Part of a small language model's weights: normalized queries and keys, 7908 steps.
MLP neurons of a small language model. Each row is named by its layer, matrix (up: input weights) and neuron, and shows model dimensions 32-159. Each number is 500 + 40 x the weight over its row's rms, rounded and kept within 0 to 999. Numbers have three digits each.
After each neuron's rows, "fires on" lists the tokens most often at its 100 highest values on Wikipedia text that the model never trained on. A number after a token or word is its count.

L3.up147:421479514567491478544534452502531545482488516528555511510461428496563648449513468401442518501477526484381556494482516553447525494516555480539515570461549430520490525530444492510437505489471509513451476544531518529510492538559529516538527499432489544500550456491537512417488480468506485488457501436504491447523529470506553520523537521461596499510460512525482466478501471472526567487547
fires on: "ther " 26, "0 " 12, "ation " 9, "9 " 7, "m " 6, "ter " 5

L11.up248:493416473446487461486489483419498464482508473523444554543408477530471531476480452526509465507557569529548471452546542447500491589565460506576513533508551489486506492497483529511488528500520454476520469520563442457549456570478437506533480551484576419518549529545447520542483552536480464478467600378522486526521498493452529497426461514431490493429589561468511575467455510557520435535582
fires on: ": " 23, "with " 13, "by " 12, "), " 11, "for " 9, "- " 8

L6.up608:530507464508529537565440533488479490471499566521426504458529467542535555523576484545555553525477521464497439473540508550570503551498509533519578434526522469489514515485549523436569552535500511458540530508515449476458439510527499535561510461436564526563493532484544507575472608485546495546496546523539479528451445527507512523521532501590548517503470523479483493513587514418461514551482
fires on: "b" 24, "on" 17, "g" 13, "oun" 9, " " 7, "0 " 5

L11.up456:583510499551457480538484485474487525438506509501536454479477485465466543516475455551563554478463442487472555470439426488491412570538523449507533571516473556489479470503520464496462503510508590429517544536481445455589494440471507514475582543488561523437493482509497486485471482496479455505527561485518455472480526540527496477493542487493612492531498476520464484547534486482529483508380
fires on: "in" 38, "an" 12, "s " 5, "sh" 4, " " 4, "ad" 4

L9.up750:482586503479493497551543539545544549548458470517517498537480553569456545520500512461573554514510534467471462522438547541498512569483526568505519413500484552448524550574457472526494502561575479455497519471456575520429417562505440497481526494530605476508421521553502524470522550503492471494461489523528507497485508443483538497509499485503586520479461514481561534488517499541492514444542
fires on: "k " 12, "ur" 10, "ed " 8, "e " 8, "t " 7, "A" 7

L2.up539:481562443450564507491463502534534597515476478489513524510479540445498515580467415466529492494462545514577440516539492527522512555439481455534547517477421510477467495512521508519562521407483531540475532496550503504491478566503481542459511501560478439549566581498448510508514469517608549498458561477487517514399524464526530483434546438546441424588510468508520481546525509510482448427559
fires on: "ig" 53, "si" 30, "ut" 6, "&" 5

L9.up677:455463492493461429547571513465630424494496495548446511541475513482505463472472538558498490517528455571456482573455523500482514530511534528525516524475506524499462488494522481557519483543522483558464492489517466529526504473539487566573464497476578517475473579483536479463496461534493511513502526456565573503510524538548455475486486441484447476524532448440493502515580461521443576509462
fires on: "h" 25, "v" 11, "H" 10, "f" 7, "el" 7

L7.up309:499429443561477459485450450528538559536442504562493445501473489527460409529482564526447505486486484499474509457468487465499446513498450499502458510528495484443560472466582487477522503467510449505447471477454475483471481509461540435416483470507479496450519428431510513451467493499522500454541499511548429531542498537483425447469509518549521514478482530515490464470516465430461445530524
fires on: "s" 54, "t" 21, "ers" 7

L8.up756:540512444471485465523504509542539458502463488499544540518570517509426514481443493489475470433481588554574512573540489542559487601491440450404508475465529554476520487474522595546466522598506489507496569498541411490463453490528501505467469514444490508467506491464501464544521524428477542485468478519542515483525499585539544453501427519555516510516525492464436483505460507535509512483508
fires on: "an " 20, "c" 13, "of " 8, "it" 6, "i" 5, "n" 5

L9.up351:507454446484553463497541493544500490584575549484484496579577477468514562530505468533603510488511516432472447485461468570543519532511534476592534510449539487570462488534504484464510492474550498482494516518492555568532481480483470561596498507471513504506533503553544512530548563505466496591420514505496466558530569504469535559537484493510550502492504542544544457484523437472471562511513
fires on: "b" 23, "ab" 14, "on" 13, "m" 8, "wh" 7

L7.up514:500508471537540483513515509489531425491550478434484471469465516549517505481497474483511499511415511513520586498466514507445504517543499498498491487555517475491544507529567538528498487440480514488558526464531430468445506502440531462463459497502519497535514521395503426488550540536488490495511476527605507535444486482510470496502548572487464537545487537461430550481580522423533459502500
fires on: "n" 38, "l" 17, "L" 8, "an" 7, "k" 6

L4.up218:520499460442495500485462473541464519480494537473576518574502476509460528526478505429449580449459486473498543426514475535454429545537463526513571526503513506443460498545568507565416480548506537418461481492462518430516553468403485498566463551505502428532500461480510454484496438531561486526435443520519507466503420447509537526494491457493467501453460527448548533542514441449550492412454
fires on: "ac" 38, "res" 32, "ann" 14, "es" 8

L7.up600:470474487486498504490488538518547420545560496489493527582541499476441501538496523492466498528592522548428496478507494538479510489492433522417367506489510466471400496485500449529537484531469560459532432544516524502419469474532498470515578472523443425522461514575514450456529476503546543483523446481460503475557475477496482496542469487545457525534518526477561476500467530449497541506448
fires on: "it" 37, "ot" 11, "w" 10, "ut" 7, "ti" 7

L3.up315:520561528506535503526607463511468515509502508554499443476469452460492469581556461495516442527528462551546532564491503494502503467588508516484522509521468475551474438409520505546482459440475446488559443544462435564426498478460567457470562402495507443500488531593425484481525500502500519516480472522522473521461541494456517519524473477461522556478550497494522544496502525495511472464462
fires on: "al " 30, "al" 12, "y " 9, "ed " 7, "ing " 6, "all " 6

L8.up599:475535475518477566492557531423506444531535515509486507463486494489502517530479562545452498490541488520483468541450561442518506475510510504528481476550504524495498522527502555612451430477498482523475508504524415569580461523530475564568527514519507520526453430464532499464517484531520488505498553518492484493440545584520530460502508501528562476488493544411555538464525526506510440538414
fires on: "f" 28, "n" 20, "m" 10, "li" 9, "om" 5, "h" 4

L3.up547:482525503457472383482542484463514482488487514543450505492481585459511475459451507560510553509527495443514437533500506534446442497544550510548468519489484527511540505484586471522530577545497484542496592545470489512576489508458512497493501562552519514454564557501450502494450544458508516490571578490581572474524460501532484497487471501496515445472443476533453498468467487471532472633518
fires on: ": " 40, "v" 12, "f" 6, "or" 6, "\n" 5, "n" 5

L6.up170:518499457475474441486550570444541564463496448527433543503531451534542484459507496478509534507500512530536464430547525493504472401557513497432555417466499529449484472457542481526582480589543521480478478553487577489482541505508534468520458422475526522446513511515451442509472508524517429556476527487623478528452504520471461584585485460495482547499486463550515504449565559462510480520445
fires on: "o" 19, "er" 14, "ow" 12, "id" 11

L4.up169:407504529465487508414523599499547503479440444518487475554526428463510420552484509442520496401574555483480456499492484506462467520450481539511478519512467507463529468561455455480445468503574503542440531477528476516490430596475492486510516455463546538519474451499493523542529475456465543518624534500476508526471459506529463528581495475468504462428502516477555422505560494570530423451521
fires on: "as " 55, "a " 14, "in " 7, "| " 5, ": " 4

L6.up755:539520508455535496502460519609444538572435481488494483605401499499482425506385536555537574526506536507478520543526546545517483590521525506468497638483515475470498452563554495504462498492530490557478548453509497474487479501457572472496556483420446535501546565450452468481539485481500499529506522506555472518510489505456509508522497513436525504490548532408530489458584395577558478491486
fires on: "or" 51, "or " 18, "n" 7

L9.up451:484529506490534479500496452606450435518480501520466467497598461491492541471455490496505479434436524468504499519478399541482526515479472463490511536558475507469453503572550573485418488570507480442456540518549470473485443439506442460563529529535535513468508442490343482474458480573507538633459520449555463526503468491497538520474483468501504523532445486515505470501475514500502522501491
fires on: "T" 24, "re" 18, "I" 17, "A" 11, "es" 9, "res" 6

L3.up221:527459599485537534483530489455432557518495461483507581436579506527509554525475455519486458475453489585461490471497551460516449570485528473518571442536579520489533443558577483440487507497533494500501459495509401490459521511399451486471516569461471530512486475478448514526517441566525501473545467492523537483469519483556577583503495499506505580517511553438490424469484487513481487453512
fires on: "b" 37, "d" 17, "O" 15, "p" 8, " " 7

L2.up719:505515493556497490508473487485527516512451470535505496494505531488482565484515552524485488502546449535511499462503520564486527511509515498496466527550562570539555484450470541479416480438451471502522456538529574499455555420499584566524436472559558408500517567464546532482508480496462454551443572574526533511444490543502537474451507423411487549472563502423488418542477468467482528462470
fires on: "f " 31, "er " 26, "ce " 19, "h " 8, "are " 6

L6.up745:512517542586462494440546513446474464493445522536537440477499497440505531472456488522469503464527574464505456490482426482508456499452480535513517518512483565526525491518576545466463454519552553446463506554531495509531512575439526501471401523532584488461537455485493448547530458496502510503512533443522422486521476513550509532513514422558462488495505490500465537519490483474520477541460
fires on: "e" 17, "end" 11, " " 10, "s " 7, "es" 5, "fr" 4

L4.up130:494539505491522531502452515532509561561456506466469495485510453549521526492433533480516504442572534508466494482532499525492555509377445436472458549543476511369481480529526505538439500518513495491535547470543521413501518562451549549499578446509486474585477499492428486509445528525520540553441500492452532465491520562534524498454506549483479531526552497475527531483554485548469554507494
fires on: "O" 72, "or" 26

L11.up221:528532478597472470531511460531499514511414577494533558519513451501482498426517474537434557432540509503440479448461464521520524562361554495471517475475528459536466469527500535541443530485465529504465596523502538496495445528457469509505565513498480465490485532468470511501525505555539457518448475494475464497497526513417516511459529567508525518529478531458539547388490499486464543420520
fires on: "or" 28, "o" 7, "B" 7, "i" 7, "ra" 6, "18" 6

L6.up161:566459507587541518494543568521522472472567588521457487482450417467543432462522491508475493465467503480495467517464448450437488463451491465512512480497516457435553476500460457539510426495524461487485509470550497449523469508472551507450546453492505457471514440445506551558518508505527505486434455503504508518503476441411389456512485455508500528507479523397459536456523553436520513518561
fires on: "ab" 32, "l" 11, "b" 10, "ted " 7, "t " 6, "y" 5

L2.up516:535488478582473418520522479501471540497441423530484560455435450509452545503474509484512549509549503526481493499573471522548548555550461521430506530530462487461504537499503510448537536514460487487513516525455489501459497466425519534496523469551553477499519588509441514453456500530426537495501551440473416535539533539493535563492512522477476489437518476503520499455498483597461517525488
fires on: "y " 26, "ce" 15, "h " 12, "with " 10, ", " 7, ": " 6

L9.up223:535449525474543406457440573522581471526525478524471494541472483576544539502514551526473516468507539515553452547496507405476467512472431498541524493546507421564463495505543521468476578490510429527520467476594528451450511496510543517472557514452460498515513531423531486456529541401558442510486514492537486529478437546486530496450488557550492482479485526445466592493566463416456463563574
fires on: "n" 66, "d" 7, "l" 5, "th" 5, "ed" 4

L8.up122:463470495578462489519499484523521546529455495587447474524499490484440467400525542480491469509520488481533514502507511546510470548550540512470508491475454540451528578477521464438452506484504491520519490540397461529482435486461528424472512478443483464475393467478493493513547496533485533513477488495530460466544468558541530514480472514525492547482639507543419499532495488516517501464529
fires on: "s" 17, "es" 16, "po" 9, "in" 8, "n" 7, "ad" 6

L6.up688:507540505482488529501572573462452553533492516484527523466501496518531550512453502559518514512469504507452522527516532476485448541447430439510579529452508500480449512554463574587394484470523505540555445502477508504486585508488447460475589507551530435504503647480555527470508523463521510500502484527559503458534455518520505536432467497526485444501565494526554478537539454576475536488511
fires on: "a" 14, "t" 10, "g" 9, "os" 8, "u" 7, ": " 6

L7.up279:541531470485517538488457540503549463479494554439458546419495502425504541471485478457511523470499547538509537515556509496473456535481535540441485516446507525502550504593510440434498464564457457453433565526486453441506476487550481453511527509518557553533450518544494532489541477520486521520486497505466513523449579543510539481552473438526594480499533464459497456513483505450491480569481
fires on: "ou" 52, "at" 20, "g" 5, "s " 4

L7.up299:490483494460479547505467488533471483515507477468555521474475495531499515484443431523524570545491527505562512466498511514574499450419408474467534367522557559545501472497513483518430448482460505436443543499600487501512471507425504416519444553470486555490488519455506471540568469430460524460512518453531578484461562479473551476562444495489492553497530503475512453486452542480463494501533
fires on: "of " 17, "d" 11, "b" 7, "i" 6, "m" 6, "ati" 5

L2.up231:579447529486542446467541413490535526471443471480564516438527494496507610538485488509476544438561540489458517447397519572478490494522578411456518544439500434501519543468525487432506492483481519537502522505501501511474456514521496507539483501495437508505486473525479506502525467526399467531436457506532563498436533450519533490519552496483528465491534458491524517478518474491499415482487
fires on: "ation " 16, "ce " 15, "y " 8, "m " 7, "s " 7

L6.up370:485446479520519461461465516552491557560497459451516492538530485490527459429400534510384506520398518554523469481500494555546530573467490472544470454417561501446527501469510440517565469481531483432446494540572528441451492453469425474478490476494544532464534435514548495564459449472588511507503539543427471484400523519531463443501461513466474482503483498514525506470481481487469441521536
fires on: "en" 31, "be" 19, "ag" 9, "end" 8, "pro" 7, "rec" 6

L6.up287:489561439473520613484481478519530534564473505490499537446472537505500520548470458480554511519556499533493527476420489499500598450475519505508528490528453460482514472564526539416559526513556546514452563456603511545472552506480482517448514461442513525417489452452476537574515561475601435516554480533503520459485524400464505457507525479527483506463488497512590415491522455552457477509429
fires on: "k " 21, "ing " 16, "e " 11, "ame " 7, "ent " 7, " " 6

L4.up226:532404502559513540503462427433482517535525523448493544532496442497496446485535458534452503514455539483501521490553488526555521430441460479535454499518453494461540585413515453509483529469469473446503520475523502502520527445432441521548557439573443432505485549471506511588550489497498541469495452493607463502489499528472506514506499554507543503507421492504493455458484486468497455426494
fires on: "en " 16, " " 15, "-" 12, "al " 10, "ent " 9, "d " 7

L6.up635:498611433477512528499534404524540476521563467495506489459539554424404439484457487485547471531507478498483484485461529505503553412453512493462520474448520465451436475496541503447518472538492472462461595521476496559467438408520542471512536562474533551522538498494455475507474482389529494492494489496541511479540469520522413488559459510513430555483539488489511477496529474518498497516439
fires on: "k " 16, "ing " 13, "us" 8, "es " 7, "duc" 7

L11.up763:439488455488482509437433497516500496594491490457519543475501494526464502530552470449547508542546530458465491448555444515498536503458457447411533441563430457487486515481515561574457504542397513478461461510539465499420511515506478506508561476502527425538532541508464453423620466461469540514487504412523492465539443535471513454487509476517515473485443477461474464502521525482545467458499
fires on: "it" 23, "et" 20, "t" 12, "ut" 9, "es" 8

L2.up676:563471500503497514505481493497500539565499550486481567484499506486454482558466509526426488503512550462552454394499489551435500486461477448511522518574545496451485502458457476500483532512470485522469393467493537407549551457471480435461446573537519438525500528512534429513521480504530535535460495525493537578509475532484482490515497519489575521437504530495560495529559525544500539424468
fires on: "res" 21, "up" 11, "Un" 11, "ac" 7, "on " 7, "on" 7

L8.up364:534587485528569493481490604509504456520493485487494554464521512515505490438414487480485544420509530507420462493508509505468472496503530428462545415485464487505452496481475458529475453475473505550464548479439494476526547492531581430465522515434493432499454532538506525549506448495502481528469536407512473523517498553442474531537498459505566529513454507515554583457492623445502549581494
fires on: "St" 21, "st" 12, "b" 9, "pro" 6, "or " 5, "y" 5

L3.up672:492538491544493384522477423561490502455511522469552493474443529465519495540480488466533543513530457516535508479551569411477550600605488500471495531494484436548429490481498501528508590464514535498522512490463530522440491502480543474473480442445448411472490505527466510477549483488501497467516468500506517527547547453509530496489506585448513555534559490454490530569617480508570544476483
fires on: "ed " 24, "ic " 14, "to " 12, "es" 7, "ing " 7, "ill" 7

L2.up743:520410469513602516478500559505472511530477428583479530507497520526514519552518599547550460421459524542598572459481499442553507517467468518488530462463464501513495417532558486503504487449481470519537504435461446496577469456448491492553452488480521532473517480622491505503519522447543495496487469484464532553492489564526506504532536575465556531486502473529528528524474486472497477514512
fires on: "}" 15, ": " 14, "e " 12, "es " 11, "h" 10, "on" 5

L2.up646:524563465506522483476460540429488540503497460448451518496538500523490550448447504473516498509543501498493550478522436563486562518439518615479501486516456557477568518472536498449558408472561506499485501599485506556439540489449465529468447552550476504476545505543596557518558459536434447516486560555569474501519456585511517430511536490423539446488503532466527422490468521549504539493495
fires on: "w" 15, ": " 14, "h " 12, "amp" 10, "er " 8, "which " 8

L4.up100:503486503530486465543524493470533554525513538453482505421443413475535511473524413453504533459439460546523474429482511390465503467569485458525497492512526461468463414456495568470537460515461445566535444519526481550489563510523457477498485396451491509496476484531494483477475496465508475539498471533494498487491556487478468537523432503484492500519512467512407491491463492581568476574460
fires on: "our" 17, "ap" 14, "19" 13, "ing " 9, "am" 8, "le" 7

L7.up438:526520504452464590485491496525479533424521499471403480453472514416580544582545498468465475424518521470528479509463384549453503489538546501512483463536457477502515468472442441446434492517582621487523493512473470531547511532492546534493554508556512481504520474494483476522559428593434484446471520515531509547510493490511502525501590455579519499473483478497460432523591515496486523509562
fires on: "as " 30, "a" 20, "m" 10, "amp" 6, "ic" 5, "e" 5

L4.up472:458426521472525445528481504568446517583503445487543453446434508508482482536550391530417513533490519553509438491482523501512515511531507495529585508489568532509551480528470565497484491513498504513523471507481483495436542472490546488527510580441506510529477527507532475508517511516433536506510422503537530491465460551559574516539559477437431496544559514401478498483527523428481566467491
fires on: "pl" 37, "=" 17, "c" 7, "is " 6, ":" 5, "C" 5

L11.up245:438480491508530529528510516501484482483516498494515487519581536492520450608495458440576554494489522562501527496501465548490468513510520528437499534558547506468519479547481445498467560535496523509520555474536445516483453439561508474527498492475517563510413498533449515490492450435584443458511516470480434497539506489490546465547404455549460452510507502577574473421448503564468486480582
fires on: "on " 30, "| " 13, "k" 7, "n " 6, "– " 5, "7" 5

L4.up13:485490478502443535509559523487536468459522446494437591455530520416527524490518490527557523498492501465463503450512473498542547410502500494551440587463505444459550552524592546517564482429527492585553490482496486452497532529564467446481494474524536480494476516521502444476499546497561472480545513455504449505553529533467461501498503444542550464475498486526446452561442526524539509561510
fires on: "on " 20, "tion " 13, "ent " 13, "ce " 9, "at " 6, "ard " 5

L9.up14:530563502519462527439491457473483531506487580459447483528504458557451461586526501521544500530481557529526502474535478581544546515530486543459470514457485460504501498482458491618452532534465501500517499449482436497459487519479506381507476468489497438505423482448470496420504469479543433496571506524542522506488463482537487512519487475575531458479433512450437463496481460472520532519543
fires on: "n " 18, "ed " 15, "t " 12, "k" 9, "ing " 7, "ited " 5

L8.up321:513459488497467449541561524507476450536536435457530503527505484494555572545487499516538520480486485589459541492484474497434426525537496517504511431487484526471461499554491528547497502524530503487486542516435473457475444500538484531437480474568587494556502511550465475432505538405531467464491551552430463561517482534504460551440545508533493456573486535449579541528523503549498531455471
fires on: "n" 25, "an" 24, "en" 15, "c" 11, "| " 6, "ran" 4

L11.up675:417515520404544503471522443565542470508499582564459470506497491524498509518576548492483488500523535515444524429502450496551541447444444390452461522487493507452561492524474520506475426516465479485518580502528541504476509530471537462516516466473506542458408527475508404521497553505472483447474451517509524489464503508532557443484439501531472495530531462517571516454549509507518569430455
fires on: "l" 35, "ep" 19, "uc" 9, "ati" 6, "O" 4, "ti" 4

L3.up507:479498417491539545496476490538551522475472513515530515511436454435492418464488467520548427584422490513512527459568468524478481470490467463516483506467515560463531564498494478542501528466568501493489525496552485472552479524545507471458481473521459535523514623509498507523521476442480535431465508500522485550569477590487523496523463529496467517498491465509440415469482512457466462497496
fires on: "|---|---" 45, "al " 13, "ent " 10, "|---" 7, "and " 5

L2.up80:516479469465540417435518474542528561496478565518549462428423501489510441450597428472515471501565499481477515470419491497460500479428550502502495544519531485506546499446495537469581544465484533498516513542472540451505532526514567443515515520527475491542522490442459395486513429442509477526491542447518485490564523500564464498497472445434471460548560473456577447584425535453466482538502
fires on: "ve " 19, "ent " 11, "ity " 7, "7" 7, "5 " 6

L9.up645:455507464624539518520518513500515497480472508490466514493497544506425523599450508468537487487551488505487440438551547518465472498503451542539484535435583517522462498561464482499446555479469488458553535420504570541552550487445514543507458501576481454516476508528439433466464522471528465475486489512475505523513486440539528411507444473450550439501431514630554511579514466483498548544496
fires on: "k" 44, "z" 19, "t" 10, "v" 8, "d" 6

L2.up235:476487536506482518529474482454596503507521498572451539460468501494472491494434540521501516485534495444506497449462456519481549410542521478500415546465397551482561553472531560455467467508556569506552517477476497532534545421571534453454501449527522510433450542535490480537526535505441509514570524440533522487489479561474477498447511484502492531423507492517509457480457508483468517554447
fires on: "on " 16, "er " 13, "ation " 8, "\" " 8, "ent " 7, "um " 7

L6.up349:563574451443495459402481420537515521494422557544525485538475460501503503568448480477546463479461444493473525485498487463509460528485477599515563533413447510553508564495506502519424482457509516514523460426484528512525515534517456473508562488567538475492479457481496516490500529455493496559525486428534476552473477460528528478416438472541456492535565533511500400597535581535503444487545
fires on: "si" 13, "ig" 13, "t" 8, "r" 7, "ug" 6, "os" 5

L8.up339:489510470499509497450500590480488515429512480459512545468530501474544476479468459460489474454471534566441523556512463469474557476484464532448592504417519510484463497466442458486515407469539487425489494459454455486554504441520460445408522503511511489467478524484515549551486495470505525497477498500499445481489514418429491541415535508470506541476507466455506569452458580481484514492497
fires on: "a " 60, "y" 9, "a" 7

L3.up571:529456477511433491516507495479489537543454483503473521477503396474522539545468569452561485508496543565485560515516528520515454535454480549435529529470457462507486510478533471544456527470526499522412537420515515498495489513424476532483558470535460398481559541645543464539505484457465505459482457452499512487484538505549525551463542566483503452499481508552499553566508520515483463485521
fires on: ": " 22, "u" 15, "ut" 14, "ther " 8, "e " 8, "y " 6

L6.up198:509468521463512440527490550543514456511533542470503508444493539481464512511517459504488484455512455510477515474484578518499527537479460592514491493528521533421515482489459523452445469477426495485470522454463571411449518519484502447535490529468534511543396529539513536518557504471526490520459562490461505513564433390490448517500457545491526492531446596477493503536562554555550463588480
fires on: "ed " 15, "th" 14, "to " 14, "m" 9, "t " 8, "e " 8

L9.up564:512552540460422484516526507478544514519469465541491548538428500525538540452539514483444508495501509432583426509548478461486512519489456455462489484489500458493465519406506537488519561544506623552524452508515469541474455461492606445511444476523570480563513478511470548583525593504506530441491515491562506430577545484520494464513507502473484532504479532463547452478520506529453500507580
fires on: "us" 21, "u" 20, "o" 18, "oo" 16, "i" 7, "and" 6

L9.up147:473476509493534435427537538542468507464457558476513499458413432524510465491518458438523512482436530532468515423468431472525532486444513505553497473503485548435429416518548499468486433540493486443522520502471530479471493540561489516551487439490500519489458473504514443446552573520496505480507418476511486519430551456408455495517485472555496491492515491454466535389503521549488519515508
fires on: "l" 82, "am" 5, "str" 5

L7.up761:495526471412470457386462551510443461471526487525541532519510511500449484506542503508458503525505472526438577569442458540479472533459502497451472553492480460485476503420417469505539454605465532503511493396562467492518504470549521491488556558479511469488434469523537508467489612511541511484470471486543547519553539463502555472549487496558483519456442502483593451515460503570438497472496
fires on: "os" 23, "as" 16, "an" 9, "it" 9, "ot" 7

L7.up458:560487537531460508505515459491472510508514475531445446560445525571473520529516539507499566500514522451509466498430506524489432452545531481566591469459539521487546414548416488532468595566512478498526450564482480478499514533539484424505556503438555517505506526458559522468480529511422516453495507484567482419494481523524457506512607478517524462539487525459471478521525549446464580420438
fires on: "c" 23, "pl" 17, "p" 8, "f" 6, "ep" 5

L2.up105:492508488519495438518497535553466441547529517463530524426478497517449551506529533407555531517549524434543507514453541552560460492494478551586472476528416580437519456458444489552471434473550421522489482410541606487517430497501503539497480488432544473514499461543493532477522490496532488532512534462568445498556515489550498518509484541483487433491459481474518478523525509490506480526459
fires on: "Y" 17, "ed " 16, "y" 12, "e " 12, "y " 8, "h" 8

L11.up213:455486548495555435519483489505443457495472557593461545479507485516464507430556420411464500485506470453471466505527468540437455449471514523553518532522482537510453443509515515547463486360520481550438490433480557480515500440506531516502510511516460445486451518531506498510564481503492499476451564443561495503535528529523416509524477420553475404484527429491483427473570528540489565533507
fires on: "h" 55, "y" 9, "it" 7, "d" 6, "k" 4

L6.up386:467508513516573495499518458527486562561553471516466453453477462488432465461444503568471577512494517580441450554415526476536448506541516477538571448497492485492475515563510460491503559524527511508556538492554494453469500464544456463485578482498475520428438453556520448558448549444532544531549571540458523472442584488462514477507477522516490456498492505491480516449501440407501449447502
fires on: "pro" 42, "en" 18, "ed " 5, "d " 5, "ld " 4

L7.up613:485460494501442551452505446593532446564475506480455463499509473520530559488579520465443475553562552393495557467457495506495532493533525472468489507510472480486442495521500558550529498510476433479572552420470460538605532562480489527529444477467496504415483457529527470512515486511471515430441541502470524494575473492513525435498501457500486576493452536448576551501428443522463513465466
fires on: "p" 18, "u" 13, "er" 12, "ep" 11, "\n" 9, "on" 7

L2.up208:440455502498447539498474515431556549525463534503588502450504487475470502513515534494490464621469391524498510538526496507502433481503497532566547557439516552435581476513528505501498439497487563475475481492509528521512456525488537453494506471556562402522510551464551421520511467526516476487486497524456447527562408551535465500460456593412478530476460579470511540494512527431487582455466
fires on: "en" 16, "w" 12, ": " 9, "ec" 7, "." 6

L7.up632:506567520528490448538505468595517441541468452422543496525469498545517518539497488543478527466528460503468484511466499483497441487494493480417449485422565528504495553493523534557533507546499525492440501547499471530469485463514530501540470452489470521461522520520466466473456533423467444456517541581552491521522495508424528446465470622564470566537459528514514451475509516485475443495498
fires on: "n" 41, "-" 12, "an" 11, "en" 11

L6.up277:540549569448379571507483466514480524559469472504429445540537501526505423523443510585560504523452535515442497480486558495471523443518496530517524524515501514481409531525499468567471549429502436484457527453509470527454484519600477396513520497430574478458491537497488452475484573529535501474459564500531537456452451454541483500438491506515443440442484471500456541543473479447524487534497
fires on: "n " 15, "ing " 14, "ch " 12, "ed " 7, "is " 7

L4.up462:498548493587464481525519462568518551455538472464514579524546446513461508481551473484476469536566522487500547494548551471520519469479517484418498544531518535577463495481428468515489531470518477455543460474442491566557526542477581530441544505547505469485461554592501510539542481528575514441494538533531526555482504455453476602540501595528522488544524444423503476491484457482440503495420
fires on: "of " 32, "in " 18, "c" 13, "sp" 8, " " 7, "on " 6

L9.up111:547551488464510570510482539521469496452520451536549466509576495481493493491496429426450476444470476495543497494535502447442496568448465511519560472489528443530484490504477428438619495530521499513504382409549483486546462473511500503525586492476518505530500526497483549465530496475440470473495474551511502511472534490423508473535540538501517568424470490474506630551467505479465440411412
fires on: "0" 13, "and" 10, "r" 9, "ir" 8, "a " 8, "it" 6

L4.up457:453508525535503486437467532423529447503398481539437576480443441457503465547470539480405532459493539450473486491538509511545553524506484508508491444483527427517522463465493511520431461552479506541457536468493469536559450495528524497557495491460442565444510445558534506516438469454525529505534480444455512528512439483512473499515532466508521481499546508573511489501459473531473484480505
fires on: "as " 30, "), " 17, "a " 17, "an " 11, "er " 8, "ame " 6

L11.up652:521521517535485486486473487524536537527495508533447497496431497491567457471542502495515481492514509476479447545537517438513534533499487480467456465558432457444432513540527546540509475525489444479499448568496507454627536484588486494570490445511522463544541542534457522425576522543515445526532418472526559505512433501439567502537486477446481450453553446437499497456511491519410509432534
fires on: "| " 22, " " 20, ": " 20, "- " 16, "; " 7, "y" 4

L9.up477:503457473445517542411498486526498562521514523509556437469524506520496445516492489499500540449508508430536489479534482531532529604379502462443571517466516553446539506579533524572510480588483512523491448564573477429481490488477435544540537468483418522478510476516493541475476559543517505489421474525502534518476505499540485575477580546525547456548478539534503586489526497482492504469487
fires on: "el" 40, "l" 14, "or" 10, "an " 9, "qu" 4, "ti" 4

L6.up26:454507482484484440403444528514576475468489468456510436451502511525484567478505437515487473509510447540490546487508533434511476532518502571463457472475555447510456529509401483475498507533454473519537494517467516421498516448557517472486559505476452431492446539469550485440580546476617390510490594448494458496494474450538511462484510467506423454523490480468514479464466548486425511491449
fires on: "ot" 28, "et" 15, "St" 14, "ti" 8, "er" 6, "ati" 5

L7.up394:441515515612501506511468518512418559511469519530536542442529506524443466550494444547502565456494505429472583472480513541441501520461487510564482485465517558518585514533452439503408581480522517377497516512535546518524517460453539473505539472453527481507525451505476431435504599540528501513513527514509491534490461531502516472488463529485520464575509529526499476532508566534498574485515
fires on: "ro" 30, "os" 8, "k" 8, "at" 7, "t" 5, "l" 5

L8.up316:557536447475525469516487528511405442523543401471427512542515480418472564539515561480484466442496556482467503515536489508465516552459475545511504543487510485461579542555469464417493517531552530479491519453463481491513464538480439535473452542523466486466456593499516515532523469527433483420463567491528447500509465531591493469566544470526492438509526469538452483517644526434581557518546
fires on: "p" 21, "m" 19, "in" 12, "ic" 11, "od" 10

L11.up169:544516500510448532512559524541533474560505531514492514515436490482530471446447486546496411555533495487555561493494549513458541468505480495462505533462522509525461519498457558503509487420542508462562410603441404481588482571528604559487540467482509507550538589493431454554466530490446508496520460489577569507505480523461528512469483538490518454482518413442499550481458526539528549465480
fires on: "| " 17, "of " 14, " " 13, ": " 11, ", " 10, "A " 7

L7.up272:568549493425539514444512517595498584460514542488471499579525509516504532579520544425494491530478481474507504450504563518494469529506513514486514542467542521460469545511519453487538478530489440446509543526437526544552486467473478445485519395444506469458391519553489528588491519505475544384439499533453468524514497458501605422513569505488506493443457488513517505470517520518500508460434
fires on: "ed " 24, "er" 11, "ap" 7, "l" 6, "p" 6